python train.py --n_layer=14 --d_model=160 --vocab_size=887 --activation="swiglu" --bias="none" --init_std_o=0.0 --weight_decay=0.12 --final_lr_fraction=0.0 --doc_mask=true --dataset="wikipedia_en"
MLP neurons of a small language model. Each row is named by its layer, matrix (gate and up: input weights) and neuron, and shows model dimensions 0-159. Each number is 128 + 24 x the weight over its row's rms, rounded and kept within 0 to 255. Numbers have three digits each. A neuron's up and down rows have the sign that makes its largest values positive.
After each neuron's rows, "fires after" lists the tokens most often just before its 100 highest values on Wikipedia text that the model never trained on.

L6.gate312:110172145115120121120097120115166127144166114149153121131109130112090150154111115135148181124142117091114145120102129124098139141143107070132117114112110143188144143158080103165111111117131132138150133108136140103145121101165155117105119144185154123128118136142139152124152135127137109103125142123148133139127157129172150096082100135148120137131122110112119130056121141102123113097171177117156100111131124140095080108135175143147131136089201097139079136097165110144136120150094123
L6.up312:117220134114087130146117096082170131100147156122127132154104136124127155139076107152145142123117095096076118126187170114128098134167105126117130132092117112113139167152112115124106133119102133144139125136160178127141117117130099128134143121144107114117118086143150109165207132111089145108102131152136118148117123091127147107134106107085100153123105091122112117101135096129101132110162150098153142115109123175094102125160165132140128116123175135131140153107130133132156123116112131
fires after: " N", " n", " S", " s", "e", "h"

L6.gate114:129177128098137158157117134104158102131124089186144158115085098104123089125147117141120110155110168107118126118145131150119113091110119134137091110125105133149179130119159144120139146099121135141122137157094149152124162140120116150127142130118138144179126197119112133129133098141138106088150134153120169138150127105108075156140146124101115144121096125147124121096123085120117148090167139133138152120157160152110137131095167125113078095195136153101141127158125096157170125104107172
L6.up114:120122086081142176126155106148159141130106113128156143102144116126120146124120136116088103146129143157174129139138164162099157151122076171089067110081133123170161106105132097120130114143126160097115126146102137184139090173163140125157079102115146122141110143121133115137114151130121139154158113135174159151114148120136115111129137169151140156145135133142108113139121077110146101103159154138130083094190149143159148094143131142118111106123124098118105122116125102143131113129155103
fires after: " j", " J", "d", "re", " D", " des"

L3.gate92:136136143095068134095157149139108154087170149093142114133096096128116117154141138127108116156073155147109139101104138141104126103132138148168134143102171150144137118091133150122119115161142180162147122149109091157111132104150133099147140137151135108134149161121148173108145093106140099095115129105137130108117128147194161102124125116119147178081166127117135120110163139109198124122142138147127123132107134106116131134119135070140140101123120079121140149108107125096094076138142137
L3.up92:123156117116101154090127109179103166091174162124135128155166106122128122151130137128133132134148119139106119102125112127129098075141160181151129172113121136140177115114120142106115113169138122146165121108116091138126111166165128102192149158142157129117146178119099151119133131130117075068142118113157119143124143134146101085117126163086149160104123116143137085117157129112138103073147110121127136135104124110118135116144123111148094097119127089111160168148114136111105077134131145
fires after: "20", " ", "19", ",", ":"

L6.gate179:137138149128143098143125127105145137125129136103125143092136122123117120105145092105138147126125109162171114094143155154131094157125144155164113105117189124067149103104159093142133145164110126119149135105145102130085107122120146099162129117188110133107173153121159069168086163108112086123118169164124115130184156134144144153096103119165134173107094116112162122118152113115122094134145155089141144151143121147101111112158179125116122115144114147109158143119149116124091131112117129
L6.up179:143118134130174105133137118121163121158099153137150133131178124137128162074145104138130142142084116135175138106130144160163073163137132137162112150124121090091130130122140120109163093083150110088148114123145095143106139132112137149123152128161129121097132166151160090191107098087103128114128169116152073151127132084126145106129113162094136147110113129115185107173135135099117073136142137109141116143161128116110124141145186115122117126135113143114135135122119153137166126104148104
fires after: " m", " M", "ed", " b", " R"

L11.gate313:116118187090089146156101117137116179097141147076108115133164128135125123100134086167188069123125141104147113169104143093148121134121149128115087097127149108176125134103128104142132089077110103082146137158151120144078101131129107158130118143132149163126108115093148128104091105130146133099075132139142132104141111123154113146109133126137143144157160120107105144111164165128130135130148110157144105103138108071128126124127084134107126103125122114143122092095099108143143129112104147
L11.up313:135168119076114098090146113129114126135111131108085126142159176172137117113110130136087083163105111153133143098114144164109153096142120108077152124109151102053121153109100107115123140128124126143126082199140130128118102135117124150107141113144154157123179149132156149107132153153142145119112120167159140105118102134076128129144145111159093112136130163129175152124129076075119100107129148126089124123105164128131134120134087131111133114103105147133135131143145153151126140127096099
fires after: "ur", " pro", " N", " D", " St", " d"

L2.gate224:152135142119146128145144153142122156097164138138137176134116148133094098179158133136137099111106148129155092117127097144107156131085164111156171127084150125154130131162129154130169096118115158123158126120114140163161131110136165126120124141161148091102154149118130142120131139124132138093116126113172134131154098158174093159123140163079118179099108145149120074112148099120136133128135139119169129121134133105148129183163126103124156158164112113140113160143149146090135159149088068
L2.up224:156137147103157125116149134158138134107174135153143103141137170137103099166141145131127122115065135158155113127127141137107131151080149151134177125124138123178132123146151126164132104133160173106125114148118146118129063131125167118130114156146156164107162120123120131146138132133099115108081113118168156138131099147173125133114141163111102106106124126169142094100135114145121148117114168103157130145141113117113141184169108092141114094104114080149108113179181131124133157113132081
fires after: "20", " ", "-", ".", "19", ","

L6.gate380:138112158120074160191135106163143123126135152102125113152113121124120132115141142126124183157104129157145139154107201149107114105179075117087116100163113106137140145125125080129127126095131190145122103140144101064119106145111180099163188133137106122122147125097161133132141112120103122107152166135150143124131167137117121116110130112169158133160094101086126117132141115108113121122136139150135146132082135158107149135119102138107143132129141138127103128172143104144152106136112144
L6.up380:129133120131123121120091103113129100149079119121118135065130155146118106178096156112079188134119093154121140127152115107139120142136130100124157159127108147138145054143147120106104133126137093114134107097115163113128150104123127171184120127129139108116174105121112150147133107121110118122160137130146132091117102115105126156115146195162067130156110133144127139141101153144139114115156131111136114107074131117110178089105130098149124107153147142097127159158139116152115099106085128
fires after: "et", " g", " d", " Q", " G", " S"

L5.gate367:142099132135090115106103133166109098133127125145139080168124161154140140118155132154143131133140083098135149114142121146073136155132110154155123120168152187106089097122111133130118144119159139164149127083105104105135173104125127133116129097153131094150051106146142096135143169156124152135119116127122101143089151129119128149124116121102145050142134119163109179118145139126100123110082110169135094129104137131111126115108105139113126114076170138140156149091104125103130133114145123
L5.up367:137084118135120152136132132145110136083122134156144135101158141114143148115098165128161126114162118143110115166104147183087106102157083168124141135157107179176081092130155133135101131119130164139110113119111070127157135123105129155143101132133133120121125079115137157111083117137118102132086164117165145127135121149117111131130124120125166105112171130109105128122170145142136179137141133118131168152106112124100155088103125149086143161165152161097127115115102095170129153130146089
fires after: "e", " G", " o", "u", " O"

L10.gate316:136123160143124135086104187139075080109122097152126169120142171177137134144112128109091105143171101107136135094116129148100082133114090130133126135101113141089151138157124126125151128122153138117110136117142143136172162143127141084155173136141124128120136103072149144114110109124122121141093165117124129118117162135116132148116093162139144133155127145108129126088111102157143175149157145165161077110125117132157123118138096144120109135136149127109127091146161058095177135152110156
L10.up316:144123160107119109135141126134134137090088103109136091137118125133130103121091166118142183111134095143101161165146091130194161124158127166127164143175123125093133126140110102100104117133146093136119148147135153110118133142107164101173101088117113124105149159137146137101123130120133092157156080110086165117156111153082143121118141122135147160080094134121111139079130140129122118127090135146163161120111158118144171128099116101112085152138160126128101179145103094127122144149127140
fires after: "g", " t", " an", " g", " G", " o"

L11.gate369:092126096133146122102129163078156127135129109114162154176115135141179113113115136148148083122152113144146131108133122104107160129142145164149122178160117132112147156110164135111109137103167105155168132116147195160155117093096117155107145108142085105118109136113152088131146144145130134113086149140143135156086157122145158121182128135134137149109091119118140122131134142131133209143110103157118090117097097154145084132124114131113110170125147120127144131107087096119136130103161134
L11.up369:156140133124106157142129131108142075119161125119085114096147160173123138087135127121144128150101120134120105135118136117138145106148105112118172145098108082140074092136170129093120129157162143158113126147104130125127136115150126118106143115117094100132131140137186105150132123140087134171136175139127124097138129184133115129095104155133158096086127127118081117120097056100150092124136114130105165118153156119109123128087114127136136118151173159125129082145136129163129132135138060
fires after: "ro", "u", "b", "ab", " O", "g"

L3.gate324:150143121124152154115111143177140118128141107140136191116123173122133117117105165151134103130128140125152117072154160116130088111134109128130115150111137118129112104101073134094133145111160143134143156128132102109122145151113116155135124136136114164137085127136090117139141165104106175134184102109149112190100124114195158118168161121163091103166167158143082144139067147147091126129137115129127151133142089128164154111128128134111149149120127137151084157120116119103161124117118120
L3.up324:082164147113114154103112096116088107140125123108117128113125126142201098160118118133139104126110145121080134107177160170147112106126133106159135145102128119179149174144073109154140097145139158131105167138170112132122164131118120158112117134106123110132122113151132171115154133125155110122164130130171093139142131129145146179100134127115110103148128122134098144078097163141153166140109150145162122125141131112131104125131143154143101178107115128118154140119159069109178099116105141
fires after: "1", "0", "l", "2", "ment", "it"

L5.gate274:110154134072115083139082161125119152088174115175141135141149112087153110095121075141111151148154107115136139133134112153144158113115156109139119119150106129094118154122182125150081106093162117125087161135144102092129110146117131144084122161137120138128120083109132135113140109110132124112141146108092134143127106138098117107118152060122107102108095115162117133096101188098152138140149154112126167130146122133122112117138153119071114104125128167098140120109135106082149116148105124
L5.up274:116137109111102112170150129087141139129122127162125169133118074160099121089139156173118188128165104108106148118127132114140104092099135103124159122166103097104137135166127154132119105060152120160096085149069124154121119105146156146090124104128124156131116133147138169149113111109079117124102162110123158118143136134131078112124148093144092126096115170131122157132114155174129136145110123099120132109097113156112111155123126109139143118160164159123134095123140123129171133126093150
fires after: " s", " S", "at", " (", " a", "iv"

L2.gate144:166131094120140149127136131113096087119133116200130200124084109160150149116122134111166155116128134145121132110145170141138149100125099128137140156112123147136112109116131123138156158108144133157167161094109116149109158131101133072170150117172137157108148178142101135121115149094153137092163117083098127120109150141118174134107134155146124086133122112134118138112114101157089162127150095159113143186153117140138144128154142109136113083109102131113154106134132128078151106146143149
L2.up144:166145101153126120115151074092112117146151154197146118117190129125136118190146114163164144123151101155101165116151110172163147117155166134133108165040124129083144141135146158101127105129124087144121147126131133160204146143118147134109151133153142091151139132085137104114123100124149131106173124110106111124143158122154135158137144146132131123141129160150126085116110128140088142146112090133135128136128124117158139139148132148123123136131143143136127123124152139097139109121086129
fires after: "0", "1", "f", "2", "3", "m"

L11.gate334:159142136127115072107137114095149143130094061123122136164095121079140095118185145156138091147189132099145128160126061144123124130149136109130182113140097135118137166135126107116097124125137089133136122141168119112113141147126135140135122139130097130141087148089116102148160181135075134160145169137123109147145107126113120154116132131141107161152095115133119133096142127137121111096125083131165096120139127103173148148120154133108114162133078128151132093148124102140103148148144109
L11.up334:087137157115128130069172172123142159141113107129125091122110087127137149124136122127069118164139149133122166132132139110132161147126132127116185093149090137103132145118127089134098116131164114140136115135154128097126149108130154115148102147087117106122113066151151124112139136133061125167144162166141111099090087172105136155125153093122117118155137191131132120140111135141122139122108123121152118132160132091124145140112145139122097152117122104153160133164081113173147108139120075
fires after: " in", " the", ",", "-", " =\n\n", " New"

L10.gate250:169094168108118144169149138107140170160126132107129138165084122116093150166147147121172094157118075071153146133123130144161097156148145132087168176113140113128151140127110092151135119132117147123096111183126140097119093113143154157101115150130110135117097101096144123125109097083060125137107073137133122146113111128106120120121091111122092115161129102099147120113120128124125137128100106122120130122161124144098146125145072089130117141103111167130104098131121126157117115146110149
L10.up250:135169148107128117134128118107142154157127130100096125115128117145144110155110079183128159160138109161142135157093112128120143114112147085106093126164120147114102140150098147143136111095155109129091079148151130129113077164112164164114124108157104150086148113157097153160145139155149118163115164144142099109156129133171113126121083169148114145126099103120167127150129104087177151134137115127107132115133080133136131160149146100119158096200106162107118158135147134141107139137122130
fires after: " d", " U", " D", " N", " L", " G"

L6.gate434:158134160114109144168148110090184132150105142161133105123118138110124108087147142092151117112135121169120115151126112114097126094106112149105103113139116158114095053142175165089121151147141112160129131112096094121159116111105127155111068120142092102127108098157140126072152144174113110114141101144155130152125156136154114122102155117098112174114115150114137164124116158128126124099123107112166128134163120141119126126149086132114157133116112184087113116089152107125116114119156152
L6.up434:127111124075089099146135129135170095103139128081143131108152106155170088145143108098118128133132044141097123143114160129110153114153095159111151123133152146126156141139180106126108081108129109133138129132105125136126150117149135084140129121148132139126116053138115125109105153174085111122122102116116156071120150157123115154125155085143127148108097138108158155089161168147110114116147084155154131150135123157126126123155127105147132093134108150131083124127119144103131148147109090
fires after: ".\n\n", " |\n\n", "==\n", "==\n\n", ")\n\n"

L2.gate107:154115149152152164121142110158167105130157129159125135159116172160155121113148178133143131130101173148155144091152154133132126114110104141139168125114139120148154117121138091103117152148105157140138091134130136129115079152128091136150160128136170119129124118124108192096101149119115148102131107124157117135140114130143126141147158143092121094060154143126150102124110158120147120115132155109130104119093120129159161123119118115115152198096158074138086080116107111088171095114124108
L2.up107:160086122141167134090138103156182099113188174167143137146153121101122126132101115163137134106098158161136131108148126134151115117144124121154126137131122137126131133152172125120122160127121161143121104105112121125105088124130132116150137133134170159119141148140089154140090168184103130091116130158162123140108127158141072104090173149092127099079127160093118139156137109126157127128098134107107108108116114120146170124118106113142129143107157087148113098127121127095178086109113087
fires after: " ", "20", "19"

L6.gate339:087120119174107108163143137132132130121136152120157185121132142131109137116136173133116123129114119139113162134117124196111123127128120111138159126136131147112087161134070130109124154153126130164144114146137124114122073078113100160110140130156142132135125105091127102138127165113124137063130115150157151166146145088126141130088155170125136167103136175096178138126101095112160119130166162133128154150100105126126138103099088144105127135141150140126111153099095082147156163094110093
L6.up339:149120139148159098121176111111114102168145147136122141136154135091151094139115098106146111105143143115111184147147103126102144091135133149127129108164155142137126177137128103111138154179089138124143101128166130145072102107173139098160125117092121115095142149121128103134108136169140158109128098108153130159171107090177110133126144137149173133117120152152159118136113130115117093144114098134150123138180162119110141134146103157114130089106143153124089090115111165201142137124118133
fires after: " ", " c", "re", " N", " Pr"

L3.gate277:133166123133128113195139123180099127123170082131135174130178105112119139154120104110138172144144104142144153091160155153155141139111137150142133087072161107167158131168088105131120096164123125117133139158160122129166109142140122162136136160144137179125139130116109127127138131102125121107119117130154112103117168157143143143158143124100078124120123125162084133145153122143062144096162089133146129121094097100157119085131140100142165122124101132116112106138122138119115144159107144
L3.up277:126162102130138117168108112143083136110147077144155156145147118116141144158174134105143170156108089155152124105169132159118134134128147138131133125069175087124149137172091125154119127168129140111129146183148129148135103112142117161156137147142135168101162153119118171108160122104146102118118140128161107141119209141137127156137117132090107103128134102140101123132158081138086160075144085142141135125135126111131130097153136120142115125134133121102147094111182113126125134114107143
fires after: "0", "1", "f", "2", "ar", "3"

L5.gate168:147150156143113131127087122150131150127113104139158098164089170109155139157112120151097145135129091107115124134131143134150106095113132132173099123108121105119127173166118097131127136176135128101134092117129106089103132150137176117108166151124083119160080126152142100120182116142123087099151105157089081095120089126111150141124127147146116127110132134116101193117130147125107081113146126140130170153117133102113127099102135138154144128098128147069132146089119093133152122076151115
L5.up168:140150124118085161107162135140101099155120116146137098110083113103125136146107094113088092155123145075146094111153117069152133083116151151119090141123104132174143093124158120131124098143130112135163103130150109123117135146115149076108158141135128110120112089132116125152131130132179127112166089136146109106166146125141177164116082115128148150105113131125097170170107142134137101116124125148116157106124137109132148098084151133113124133086153130101095105119118138118074140076167127
fires after: " (", " \"", "==", "===", ".\n\n", "-"

L5.gate316:134137161111095103117129133124134170151151089137116129100160119161118152117086167148101182144129132169143105098075123143151083128106123080167096095149081107132131101108086119122132092136146160127134165164133107131132103140144106116139117100114113138155102117149093162150117186109142085133118119165130126097119133127142098167133118125134173147119126115142100151101124137153120122102119146084125139154155107148122154131119146126121092104144157110113130140138165107155143179092186144
L5.up316:135168101105143093101069146136127133097132138126149123134132161136149143099134122159098133124163134081139106103038077152100107114118118121134166135147155083102150110121139110132116114098154140136127135141132108132118092135106138108115158138100097159143147129111098143165126097097125106125127163143120095087112149135085127142164165121160090101108135154109114114113089132098138099113146120108173112135124155143159112147171115121116127117101139122109088149094134108149168138102183115
fires after: " (", " \"", "-", ".\n\n", "=="

L5.gate382:136138157124122165195117082122112119163113109173112111116124087147131135147118168127081086103123141106125159146095153183152126099123086122129095136106072096123148157138110143119093122133131133113104130145119134076088129109122088138108149100112119163133124153143098133139130167139107176115069129119102156108115128121120154135089124080125125151097145151143122117168105115148106133131130095134159117158103153130114119114124097096139143133139135151112180126144077147111150120115163104
L5.up382:120112178122129153175154087125119133145134146129093112106139093116138147151123155102116139113171181119129150131111131159140106137100094073111127115122100128107122125129091184107119106164134147124102123160102117084104113108132110142079122134155111129157108187143088092145132153103113177108084159139122121126157148126098156143092114116135104149116141125111132101131150111124120088103136102115158131131057126117133155138151097099127193147122130110130144086150083127112124137137148123
fires after: " l", " h", " s", "or", " ex"

L4.gate112:142140089092141119162147115119115137110178146125118113107158117124161123125156110104145158157145113113086097136126073126112125136084121149107116129160131098147140138100159122112170105097082153138105134192106153161177134154087138123149115136149158146127130085119140158130135122139128137148167136164175178118153180107167126168137158067108102100098134108102104151119134127135130141160145136129137127085105140143129125128165138120116147151108185155144124124129121156125118118125159105
L4.up112:130156138126140110128152110110124116096173130133124114091160107110139119119150144098158143146149133122100097144079069131108152110080107143106139118163119120134139140119163148122155063126084139141111143161075155175160172155096133125115111103120136157115140106123155160143113132119133119146164119156160154103138199136155117168149145067108120116109166109104106148129150134114114126169142141135124116095119157132109116139167162103135112107124158157154114128131113159116138125103175110
fires after: ".\n\n", " |\n\n", "==\n", "==\n\n", ")\n\n", "\n\n"

L4.gate337:143117134095158139151169111160110111083155153132117148163122152129092114159155158110137136135126160135192122128118097102129090137083098125146113132088188117175172175111138134132140149146137135092133090153075130118115109176113095100147159154098154157123146086088107123152130110122101151144117154159162132147129098148149113146104143101129110147118121135113145116132149145120151136138093136127121116101106144136150128125142092093126129162132163091164087109140090107127119158130123160
L4.up337:158138120140139143147115083149173107091148143141094151137124127147089148166136154125162162105131107119159107133122092098120092131109109121158138088131141148121157149122147117154127129125111126116142097121093121119127134174107111154128166110094137164125117112138096121160156173167077131097168146142126143141142090136133109167107141135133071113103094115127109132137180202108130150151117141137124161110088110130190131098153094104106133163119130128140118158124143099116163145152138159
fires after: " s", " ", " S", "ail"

L2.gate226:122152139157159119109123116138132081131139146136114106112134136177109128102108156157136121088150155113139133154180165118134133135136120106127104142104175117145162147173147089117137111080143123108118116139132154148145132138137136169147118112022141139143077115116131130128118134120111155107142099116161140189149116137129104154135125193097103087104134151113128120194084083132122123139149127132133100133127129145147110129148131121115121122155134115149115093160130139129145155145181100
L2.up226:160146194131168083111127103153134102121121113153114088135141160149121119130101148112101144128128139146165127132153127087114102147112103134139101114122138103137144144139143112128111138100145116090124071138137165086135094160155108147142141116062120182119082104103139114145147127136128186107135138117123140159110131165142110112140118165099121141111127135174141133178106095123131138121132173143117112126147143191169116121155143110112128116176168111136133136138107176150152170130160138
fires after: " ", "20", "ru", "up"

L6.gate220:122132128088095084139152181117144111120144149122150122139112148215160109097139120135149107138099100148132161122152193115110108131143107095107144145112118087133100139168164111171138148164150117121141131145085115133132143137128154143121156107153119138123128149144131089146108103156122132111154165161097091141117151124122114132159154100138077147102133083077103108084129146104121137121135152134169140133125091104106110106088094132135133151111170157135130133177141123128124095134139139
L6.up220:119104147106117097155100126097118116142114164144105147147106133118141144129145115143117160103084135138120103144097140102129054160151100099104132124106134125124094107105167102148134139148154156135130119143128120153135132104114129159134080123123118074139120180096145132154157081139127131124141137151145093119097114092134134135140163120139074162118137102090172123115143093090123128094149127147133157129120113176130149128145084134122084102089162190075100124155150146098143116106116131
fires after: " s", "A", " S", "T", " T", " d"

L3.gate363:121111138130089160139133123114110097098112106153107117143172091111171077091113137094175101142106141140133145169151116154124136150097144117122131119132169132169129116114141121127098135096116104124144145159125127128147146132100126146131125098183107117136123170158110101114160160146151114113159120152155136111144122152153106158062096117087104131101171089166184104104132101138124190134125138145131157104121145119105121136168111179089158127148113148105150123159137124138155108112139131
L3.up363:114146145135110099163090171147147108131104187108096091097155119125148119131113104111143101149102128111108126116116076154130102116089130148103129117142141101113110120141105130096110144129167135160085101157117148121199127169149166155202079079119125132105115106129159126132105150083104147170150122164112104150170144117112138115129135105137139111117156107141112148136089133137121128144140138133150120106105129141096152125121103131127149190141135122141112093106102102095157122118146118
fires after: " A", "ec", " J", " m", " j", "d"

L6.gate128:167128107170139153117148135139124112117131084137111129100093116161087159125142174145181134112128129112165126100129119150139149100128122087164123114183113101124119114114105115122125147085088111163151155107123127079123133191143127162148114124130114116102123117133133126139128187137116143164145151118124124112153124100161114110092138142148149085129134136127126162125112170149159166098119130136103111147131141088148125157110119095115093086134119154111089165083158137118198137124136162
L6.up128:115120140114128126090106123120143104153113120110129146143120157145109107067123137159130144157121125174108143167129104162116143079111127130151135111161118125140134152099146124140095142128112130149165124110148166129146117128158137148165116102120063122118108176091126142131129131143116110160159115163140157120158177105161121138157112128148122079109167137096153125100177161118189147128145105162105120159126140092109127171119117130096129057149138139135127134174177119138162129141132096
fires after: "E", " R", " Aug", "es", " C", "r"

L11.gate356:097123116130121107156131111105128073170129149151137109111112133114136161144122120100109116138129147119176098159130104110139120099100146118132113084108132179125104114086120117159118148115142102115106145111118124114137124125151133166160161159139088181102076090103160150085094151144167157121117124153156113126182149113143132104117129120191106131109074131127106142110151135157133119110105129139074116101140151141117109129113157123067101109146119105139122143172160109120151123082117135
L11.up356:140153112078114145167154110094153129111111135131127148138144091125084102104119160101141122142105121164165115127101145150110150159105189163121112097168115164082157130084110108129125134130129111150099166131127171132155111182133158135141097109152122146106097144099144141127111135109091140120139125112125131121120152137105084112119118128119111122104151131077150136119143139080124088126117108104115118134134125081089126149196148139122141127165078110158108125080141103129117085104112108
fires after: " V", " C", " A", " R"

L5.gate252:149123142110083075144112105152156173116136134144151123163126124122195137194170133150133121153152074117122113095111082125123134105115122148158092095136139111100137133162118107113108128133147124152129102170127148129089107096123142120102112144141121126148143120127145110163156138116131096111152158150120117083135087117118124149145122174121118138099096128144095158114107143093114074148132125135200128152158157121146160123110140095116122148078129127080144124111109108142149151095143132
L5.up252:146165137151149070160118057154147135100138136146153115147101103140154115135171133168169135133131138167129133180134151126122126129101104149126126111155142165091121094190109095092105137139101109140108095170116134150143133114158130156139129151154130132119204129120144144156140173139145120101123105118126141111113106113111141095166127098098135126130141109147145137142131159127107101147087173137131118085103112163141161107162126135122094093083140099101136117138137148138128110111161125
fires after: " ", " bu", " s", "\n", " S", "\n\n"

L6.gate28:115145174104110053133135116069107127095122129179097094095122130131102138150149118165092086148096115112148110122139106117143139112156079131128171095144135128139109116148103131162099105136165112122101124164141158120124111117140108163125125109177122147132118117090150123143124120094154096091177115122103130100165082168144087107120152135131119129118109118124138136157132137115126088157177167100167134099137125155130131130103145109091140126123147119129100129119144077151170137133135147
L6.up28:138142156089163128130131141146157114146133094166101066113128130091115129146110116115139120144138100151148118105182100106135138111168093173098141102107091107126131149146112138149109109141130108142083155150112160147090136111138139151099096114103105112099106127143135144177120165118106104130185133132081133126088099143131159120112151131135061154145102117133088170107111129109118120119109104118171137130122128171134104114124125136114160138090116182157115144103112122164115093158135160
fires after: " S", " s", "s", " the", " of", ","

L6.gate256:102106097158163077118119114134117109111133124120134153151085136106132124118151109137137132160125137201157153128169147155099097158147086148122091147121104122149135143131144123127117157143143114120136125117105124146072141151136147131134123112133141139131103125088112078138158145106123160142152158133158097123105162111153210085080154124142080103085157128164129109169129097139131143155172121118104133120153134144095121118130157114108105081167142095107119091140137134119130109158138146
L6.up256:118102088144156078129135156117165107102173171115150157125142137115147147089133131122168124140145082163144151088114143163107119194165123136132110148147139131132108139154135078141149153135111101152153139129102107122084144114083140172189123128128158150140117149154130118112138121128167123128152133149131087100158122136087182111119110149128139111145159108133106096102126126132099115148175115099119180150111141113110152132125154101130106156116152151172127116157128127148096106120116163
fires after: " b", "r", " k", " M", " v"

L6.gate435:142089203101109129160111149126153113144101138084146116148129099114136166144137127146143128166087148118145099143149130094121120151199090118096139119152157134140119108132129116099175101115121169111116108095135120134137115172125119155176106125161150149107124113139120112084080147138167146105162095142130108092136148114096103124139112137118164104136129108139155126171152125139134150174105159116158139097144138111152118125105127129130120113114170073149167137163108141140135092153119148
L6.up435:119121147082143114109125089114164150121117129132125095120101132159104150103142118147119105163106128152139144142136113136128133132104096134107089116149122160094150104111110104138131157109109155156112127179129170113095096145114118161116138143125122093116097085169151093122129153149147137135128103158109125111159112156103095117129117148154153170114106147103114129117142109101164116137130168120094148191169191083115115129158122121158063111136167146114110116166152130163141143083093109
fires after: " D", " d", "u", "e"

L6.gate209:128140113161141120153132102111137111078113106143131115098126095117178148132103124142075148138125113121090154161060137160120149101075103068151126140127096079144157147138117107123105131128156087129084112122144105130111117180176119156137130151122136112127120128137148131136109128122105099123090103127131128079142145111080138151160163146141129117106094088186106134116110166150144170145138142138126142140131135110091098122122124139176135130114088124093122149130091101109110143134118102
L6.up209:099145136117120179151101118162120124090143120100132110130121152132115097090093139124104136123181158097121101153096094140160110101104094107108130143117113125132117145106159120124110143125169126152155113185121124104132095110185114119134141107111125108195100134149123137100126164076104105137107167142110119106093125114149122136083107115128137176102142171113135150148105126112136125084105167202142109124078128099119108127083110161133106132138122126118126123116140094114112106112148139
fires after: " l", " \"", " s", " al", "-", " He"

L5.gate161:098141142158133166110118129104101149137113148132130122160090107121110165098164111149054112197135108092095085133124099137106124120117161145160141110095079111141126129125152132146090122083149142147122126149144121138114158138129165155084110104123092162153144107174118129134097135121132162141152124146126114096141133108150103129156162114133138094152108117127093117137090130158112080110156124176109143125095152100113177087150121102151155150123115113110124151119137147157088121146128147
L5.up161:156141160094078116117137137106072127072127121130112121128149130141157108137110140146115125128125092139141156114131080095134103127088145116149125138153090096096113135139140109153101106122134130110126138136092158140151123170119171115072151103134136153157130160115087113137129109112126140073131162195128143128159117119084148119150084129115173113086104095095129120118132165126116091127124132142149164127185116106158139135122146084110161098136127116117152117095160144172138140137155122
fires after: " (", "-", " \"", " E"

L5.gate29:120128108116070109108134138126127110163127114159167138115177143107145098095143126148127119126159119109092153094089095162130101176120162116160090114141111152117138145110150101108116123126118092062127109132118153078141140128157122113102117149132089166132139149171135140154167111105123185119131112108128095137144094135129129179180143107126131162073114106125087144140128131162141145110143111121130133146128091086142143122109167123111125105131108137124119146102079165090155136101125122
L5.up29:110168130122112096125092129124124163105144096149156124119116151134100126134086137124133151128123127130121134070109072145147144129116133131141110086142123126078138139165143179144065158175128145170109157120077144111142138163145150147125137108160111149158130173093122165130135109086123148115141175175144100099148133157127159150116103112138137129107097114120161118097086134156141130136146173105149134095132129119101090106145130099122107156147122091125164159099135101099110146095114123
fires after: " (", "-", " \"", "we", "/"

L5.gate222:160140135117145119158132139137117115171094128098123113107122107127163129132124130135087157152124089171130162121136087129102146126088134139172129163143085161146097100099152140161159089132154136121082112126119151116104130110142149164086115090118137151124094164132124107131138122136123162114136128174137092075129078123088155130161099101128098142137133150110098204146154153171126153133113145157152111129122118131125106130132162128138100142135115166101097170118111151134150183117113123
L5.up222:110111155121128105152132107148083154140107112160128108142165128129101111102162119140145138159098130169164168105126111131120146106143138161122135114123140138176121092107134139149101088069183119175120165155129144118090119124141132088110116148163150153145124159121154144203142113091155131124149144116187113141112082130108142162135167098124151136101166122123099116139134095122162103116121164148142118114167131150092113110165129147115120101090138106142106125135120128093130169106125140
fires after: " (", "-", " \"", " e"

L6.gate43:183164117119126076124101121131184125134068119148107097137100143154144118126114159126104131136125118097174141155110164104106096116093096174114091151113110085147116161136103100105129149129134113137144127164132144136144114114100147165136113094151112137122105161116122116121126141142121141123121144145083106135143127163140106114123141132147127103129144095094106106150114131149107120114168131149129113152116099144096179192128110107174143092124171157065121103139175094135125141144150118
L6.up43:131133177113144108102092131117144160086140153144103094125138127114149120142118161095099133164143112119114155148078119084142105100107133139099123110152091085138156126145131112145105139139137127125105112109097120147124145107123137117098134149183143143130094114173120131152159092110157145108166185167143138122133110145151117152154112164111135108144090139149117147071123135135132114110107102130196120063116107139141153139108143117125105118102101123100083125129070139152107132121106178
fires after: " s", " S", " p", "ers", "==", "S"